config.yaml
num_hidden_layers: 12
norm_place: "pre"
decay_shape: "linear"
doc_mask: true
train_tokens: 736200000
MLP neurons of a small language model. Each row is named by its layer, matrix (gate and up: input weights) and neuron, and shows model dimensions 32-127. Each number is 128 + 32 x the weight over its row's rms, rounded and kept within 0 to 255. Numbers have three digits each. A neuron's up and down rows have the sign that makes its largest values positive.
Before each neuron's rows, "fires on" lists the tokens most often at its 100 highest values on Wikipedia text that the model never trained on.

fires on: ".", " de", "\"", ",", "on"
L9.gate263:147097114151082139112166144131118092169146115144122146155130099175093097068155118108158124092149103160160083135121186137141160170130148171101137076112164153132121104152112158095094163092153105111169129114147119112149142045129115110145192137232162128133093177114121126136136159132087122117
L9.up263:131118169124132134056155093112106194124067185120113129102155116193091102119154124074126130093097103098175038151176191128155114167117111118155148139118159193138159102208045089081109107114113069110158135102146166163153182144127151100127118165142166142138169129135118141109117142181096111181

fires on: "ow", "ov", "od", "v", "erm"
L2.gate18:161138117120132198117163155166100093105120208163150148101133207115175089120150119100089119114093144094157158156152097091106177098099102119118141122068172130098105085114187121088117114148171071194097124115128078124182130171135135129101088137095140100139057141142115112095199134162139114193
L2.up18:107141111146135151131079183166163152126180183114151122106147104144120157142080117122145191104102203105144168102124135109121155159116098108140113107101088195152200123122168152143097092130100161086178101152116126121120195121098084183093139123162094144143117161181086148108130177091115182157

fires on: "u", ",", "ulation", "end", ":"
L6.gate623:105160167121105141168103152132085086123143142114133079151118113147081204155146100143125115140127199108163148183097145093062156159079137163122161103115157170112088123117176140110133109124124148111163055124110157114138131133150153115063114078134095093103142119098123161119109115106150177127
L6.up623:132150153140135086107169142161126117150140072126107138120117119145138151149112192141083156089072127112183108111081163129119151153150137097156095110120127179111141108109112151144156122092118184142080107132113171120108097076069130134147174142123092114167142116106060119104074135100128094133

fires on: "ess", "s", ":", "ons", "epar", "ard"
L3.gate925:114104122154169075138170159093105121128118104106086107132167127125121158142185163159071146174167170080116147128163183105104148113103114187107145145128135161165114101112105053183124165151163137146164104177109141126081146126097091078151087139118138131140126134101168061145139131084098112145
L3.up925:096096087159163153128210103100132080165161146138129118152109157154202099160206140144101115067113118162170176178129123164171084148123132098141107127125182180193115087097150119086079148067183157115175084155144179138109185146134129153170147134122131157131082143137094117155168125078094167115

fires on: "ib", "b", "av", "ab", "ite", "and"
L2.gate76:133184079124160105147116183179170101101205130131141148158169133118159111088144126160090152111183109130173118130138134163106069110125109090124093066071088150071108135131195122136107080120136184104155084197168165166153208076139083107130156151089126100156148146121203159058089136093191173186
L2.up76:082157157072154129088087156116142115141151092136095160138120138128147143103130152176173093132156143113126141139110139084172164099135170172099085070118095123133166108190186192161162087167084121131146109158115096138110157136077134104112150160145157160158089145111060157163121163132162111088

fires on: " del", " ab", "iol", "ac", "ial"
L2.gate457:095046142134139147124145100118125212098100089135123121140160097110124066131094160060086136167123092143117133085122178160153128062157109100125147101130136125121116126179029131124122186085148135143099114175210083115166155127138061099131175104195157096113074158147148137136152104166183111109
L2.up457:195128156147139101149121178157069116135133144138134101084132153133157098143161136042145163093122113134126098152108132151152099099130156101167071121104109151152134090118115137128092130089112165138112166056102117141109122180090172142101164127135128199085154131083149147157169157154103115103

fires on: " rel", "ar", "el", " one", " own"
L6.gate765:132144065120099075167093132093094148110147121103144132159170146136084134097117210156089091171104161191105149171129091135148149129110109100131187132126180107114106091103027144087090147161117096098117147121105156151128127126145141125177054102095121117069158097125125172146134099121117113070
L6.up765:115111125117069118107140082152102149102102148139140148135109118151109179157161143136101055130170155109136158147126115128133125132155133160083127094106103140049138081112120141096157132121095115058186073122113126126159117099095149106192097167105154122154188085123163138122168109204086199167

fires on: "ri", "ar", " tri", " col", "end", "o"
L2.gate111:100089102099114151143124136126116049112119117110073115098084068118102149104172160167153159105083107116132153096117104094145125110149153081102076071124154064151174097115112169121143183149156117101073154131138128091122137171090148119130120192057142106131122059111130079171074132137194147128
L2.up111:162071116134117169159138136162123161113132120088136163127093165154105139014145146121113129096065134092115126170128158105156105169143145149195115169133128068085129063110198165120207094179140112132113145078186166199060134063141134125073116146080118058132119152134121143126113127126119092097

fires on: " art", " Art", " project", " Bu", "att"
L2.gate980:083091169125143090111132121120142096133110087093101105141147181132126079110134117135179123119145161136173112129098134192103142127111118104101130062123136160114121099093095138161085092075105155063093122130106078106096125132093127187133076159126148082085138118084093121135067115096150171158
L2.up980:123131140104098159155098140126118112068112117115170117150123118141099124104159144136094086130087139121114172114139121166104074146095080124117082121157059047194151148160134154137138135116137164184095138160094110122125089093116116104085169126116110163095154167072110140103204082148137134157

fires on: " (", " cl", " ", ")", " m"
L9.gate375:124113168111146116151139141083110163140130138133137072133075120071174164121145187042109083157124089139168118129100174083147092123131069132121156063117130134119140149145099059190110126122117099065168086135125100164108093117149156108132119160126076096071129128150124157112146177109175117162
L9.up375:171061117160158142159167144108116183070095138115121180130105097136107091097087159177133108177118115121163128068084186116134164122134142101162166173138170114079049116077185132075158158092114118124133087061074099121119155089137148096157131127097115118117169049155098108110138069091104070119

fires on: " re", " m", "ab", " (", " over", " a"
L9.gate364:144103140110160109101133123082091078134125110155074104171130120155114180090132156114130117154124119127182112160125128147178148098090120084125135121137166134127047105132131059129102137098076120027092114124101050078144039109105117067196119131071125140157128143107102162112120089131114146107
L9.up364:145211090135072148159136160095070092107065132180134081121105148140144100179128136141141131118048094132161098187076184143139193129111109125127094158089135163086089113146096147097124153109110147105072085110112116148131127113134182072178099147133120167160183070117136100136082112136128166093

fires on: "y", "od", "D", "on", "u"
L3.gate793:171154166132110120163184130146151133126071115119135165150162080182164145156182136031178156076132135162153108143099144095132141137125155120115109167115137177099153208138104160126134113160052101102129184133149111105091136150110147105141155136151091110137106104088213171132125094163105150179
L3.up793:094080129138132140137199104116206079050117156070188167099154130102101146114134112136133156161194132090111147115157077177103104160099142153126126148114130081143149139123118101107100161108132126119147150099067161150180182077093190149132122083166131092096126171152105150116187139082112149128

fires on: "el", " rel", "um", "ers", "im", "20"
L3.gate540:121152061081098087128076133171137166136146128165101129153186146173145169181156180125145135159139139138119144141147119148154135097130152048102073105129110134105160143092077147142130133071129083088123152143131132129109126104103123145143096084170119147080167137158154161135093156214168172090
L3.up540:164118068142133089093118127184135122178059150152151068115076126134157144149151141081152169128099078145135173109166150101102117066095156141143126079152121123099148121139146127105163117088140154111149122159174032142085158133133156122199152185119180186096163143114136115146097119149113098107

fires on: " bl", " Bl", " and", " Y", " fl"
L8.gate546:145115125094106115172158142146134079159115074113123101160122152138105092151084111167162137139132147101044125112131113084136153158128050154132167095083155142119040095174141161087115144094109146130138111156149119116092105147155158157128106124109075135092170079118133087157147094167148129119
L8.up546:125170104092113126145165179107131099159074139096099144097166068137100124144116133155167149140109156145145154186118138156128078066098063088139151140154146201153105109113110146134176151098110135165123112073164121136075097164069140100150109171173138125158153094107161102132136074148146101126

fires on: ",", " |", " ", "),", " (", " a"
L9.gate275:147131139099089043198155122115163186137176099057119125126122088197122180106094106104175104120151132132139125158098094101164105120123102111148127080126127149114073175124149159108124145145153072114186134115059108142127177135115109108120126119136151120075109128100179192095167073093187109104
L9.up275:181199151105182106091095109103205107156120131082126136042068194068112094091103146152130127154184152116156100093098126120108139122097174174127063094162137163176088179114136137125159151116145120157142153124142133140116084114077158115141130171184118091109126107114165158099154068069179105108

fires on: "ov", "v", "ow", " Off"
L6.gate787:153092148100126134152141089128158107061151132093075115118144143124105085122075143130133103074162110091121075079124122119113190099096120104104072142129146187141147122095124089076116122159120100126151162128182129123142176149107109122100083125150182184149117084122154121183172184124117126094
L6.up787:100128216059119146143087121149094149146154187122108117148138130150167150136121124117116171157102111130116122083101089139100177121114139136101151106125089151179150057089119106133117095145172160118138089145096156078156144079103097121137106111115133189133084155157109139115206092151110136122

fires on: " ex", " inst", "ew", "in", " Gen", "ex"
L2.gate14:157088139067089110056130154086082149091109183130110096168125205122167146112102121107085135160103142145142122154180125141130113098090097167061126095097119139100134105175116101136122129198116116123139156098125086172145059137141147169088110106125115082143147047061078099135079098083157136103
L2.up14:109084146086112160088155150128175082128143124133060163083104072158153181112172155066164099155104068120119159132186142140179099130194126128126124105156124114107102123178119101099071080164095149072159150174157126133165126127106122119147090068133118157046140105168145087117156109096125119163

fires on: " im", "ir", "ording", "ons", "s"
L2.gate133:120122117119161091124106097094129169138140177128113087125079164086134159162172163149096185091122120097120121187113149103144161141067066108086130132093119203131121150171137141187117110169145180067104135130162194131135090077104119118169109139130147164140137156144123107187093158114158100130
L2.up133:137129086112113136146150073101126103048190126176098092134185134113081148138146157094177151129152118120147135077137099171169157140118141098154142087132083083113141119121134113113113154049150120143161153146195165113160173153094168139173152090044060180149118140166127089181158153114160102175

fires on: "an", "ell", "ie", "h", " father", "born"
L3.gate878:150216122098119140073096094091153091154102098091109051138131140134164118108165149149176118170093140130092112086126089129118124086104140126129126141162156157163108180163169148102097142146089100119120148144152108106153088096122101102122092121172141106127163079121105067157109130157068106139
L3.up878:154173074125109142074148154141119175127097076117149115142094100102171107131121130126170168144119134186038167141129115133124114133098124179165191133111190086152124181150066107150115149142081106082138149140143106140173089123142152111133113121169097060111183098126108190149129076127108107135

fires on: ")", ",", "),"
L6.gate776:140159163077084135134151149152124116161152141066095137136163128185133218109154128152116043186109106130140122085122118174177135138105163142150096113173158121106106111125093168107131159091127124131116157115129123193114181093158158102045055136134141108036135146131108192119139177120171099151
L6.up776:168116132111156149113096101088142120153127135135159136090137189135109107105115179167112159130098111099097097083170096110118149187151122086145103134147103151115125194111129136110103170153134190158057127048109142115135149119152179148067195067152123074157151089103063143141100096072170093076

fires on: "m", " |", " =", "b", "|", "ak"
L3.gate557:103144151109118140143138104190117154131100136127088165118071120141130083198154067116072157053137143090086111133142106123173141151123095167103204116119090082080109100101113184135189129097144119153101087115186126101084143114163134050115095069113127087039151113105129118168112152142164086131
L3.up557:139052093089167166153162151183126159118093083141168149081108162114132174136169100161049107122148165091138139108147128139126115072129138167112210089113112095108150114121158069121159119143118162042094136082215130088109109099167142132130190082114119109110110123141119152105106187124205091125

fires on: "u", "=", "od", " Country", "′", " time"
L6.gate196:176167148092132126121151143180112143176072160110072142069134113176143118175172149101053148144161144123195116149101096168080141113117166151125121159093057078122140172086141112109098146080108128078161133130140104124166136098128153141123107123113062112084094183140107114098144111112141166124
L6.up196:112104131122093145141091137156127106069089121132148186149125123143131122090128235134167110179127106066134101095124085167135097107112111154137133135137061135083133105127133081127211123144094149123083113068159136115151209107098157092194128144132147155138167157117097082142147108083109166037

fires on: "\"", " \"", "'"
L6.gate130:163137140112094122099059167112139145098086119167109042128107160157086138076153167095126152085069143096149059189103114106155168191115134094120117119200116172183169098099147108132115149100168137121163139166147152177123106086154087114163159115191160097135149026078131159144093141139119149143
L6.up130:156088104147149131163171087085134110165084095122160162072171196189111093120117136103108156099123087090089115072110133133166153185102059133177126079104148148210155127165155122137137146079074147148173106150173151079174174131164066137113157080202108167139154142146169173154120166144127036150

fires on: "ic", "oc", "im", "se", "land", "raft"
L2.gate167:115142083147145076142084058140183146133123093173151108183154168117107129127139134176132113141119115078183137133191125169161150099135112157126211200125123109073117145115149107116180091154159113149091123098113159129114139056151160157158194112103051101102155154117115125131075090135157153081
L2.up167:137107109170094074176106131200105139175121159182135089144145154096114163127181141100117098124109123085079155115166159121125156121101168126142118178076118151037134160044116155151143120094159108147153131105097067147123136077115070151147122074175127079120147172188143132101086086168145110113

fires on: " ", " |", "it"
L9.gate871:152124109069129143048198149138122135138144164098158142119114181185129109066149154098086059080149160110140102122117109133134147098148117092056143116138085143115167130103131156085109147124139116141112085153115153119122058116151169080142148091110156108118111077121104143150100176152150102059
L9.up871:134131106171104168194149134187040181151145144164110098157118110142157138095158152145119138154153116097118164108087112124140162142094145144097123108164188123142133096164155128114151113162044162113135095145157092104149118141191106118099135125124091133087125126128118188191147100108217112124

fires on: " rem", " dist", "ist", " dem", " ab", " Dem"
L2.gate70:079079098136103156130071122074100140098148073147129134132143094121136131158094111109191091181107206116107131130107146124132100075165105162126102109136085113144105126085096122097156114086083075092124186123150164145122110184135113171087113148088105139160174098111180093084169071149071109100
L2.up70:071123107096147087137171145041107160068156136139123176111140103133151131116133152098124146104173192124167117130116148145155085122136064141161078156153130076168158108132104162094183088142153167082146157141130098160105113087136149189141105128138165132123124141152068149160149111128143134122

fires on: " art", " Art", "ry", "al", "ch", "t"
L3.gate848:141126218132127107184101119127208123108177140157151113141168118132085073089150162202141134154147109157165193138081120176098151149094125117143126082125185160083163153091171133165150118112097099084093121145109121096146120141150080142163166146109071110085073195084050133125124157125101145145
L3.up848:084114233100132168129129104150158100135132121120103136126157163177078119120111126148184166127057182128112131169098061157087097118116140110173166154167138114118124182124182124112107074121139142160127131113124134156112079067157112079098181173156106084077134149136093073090094150115141134163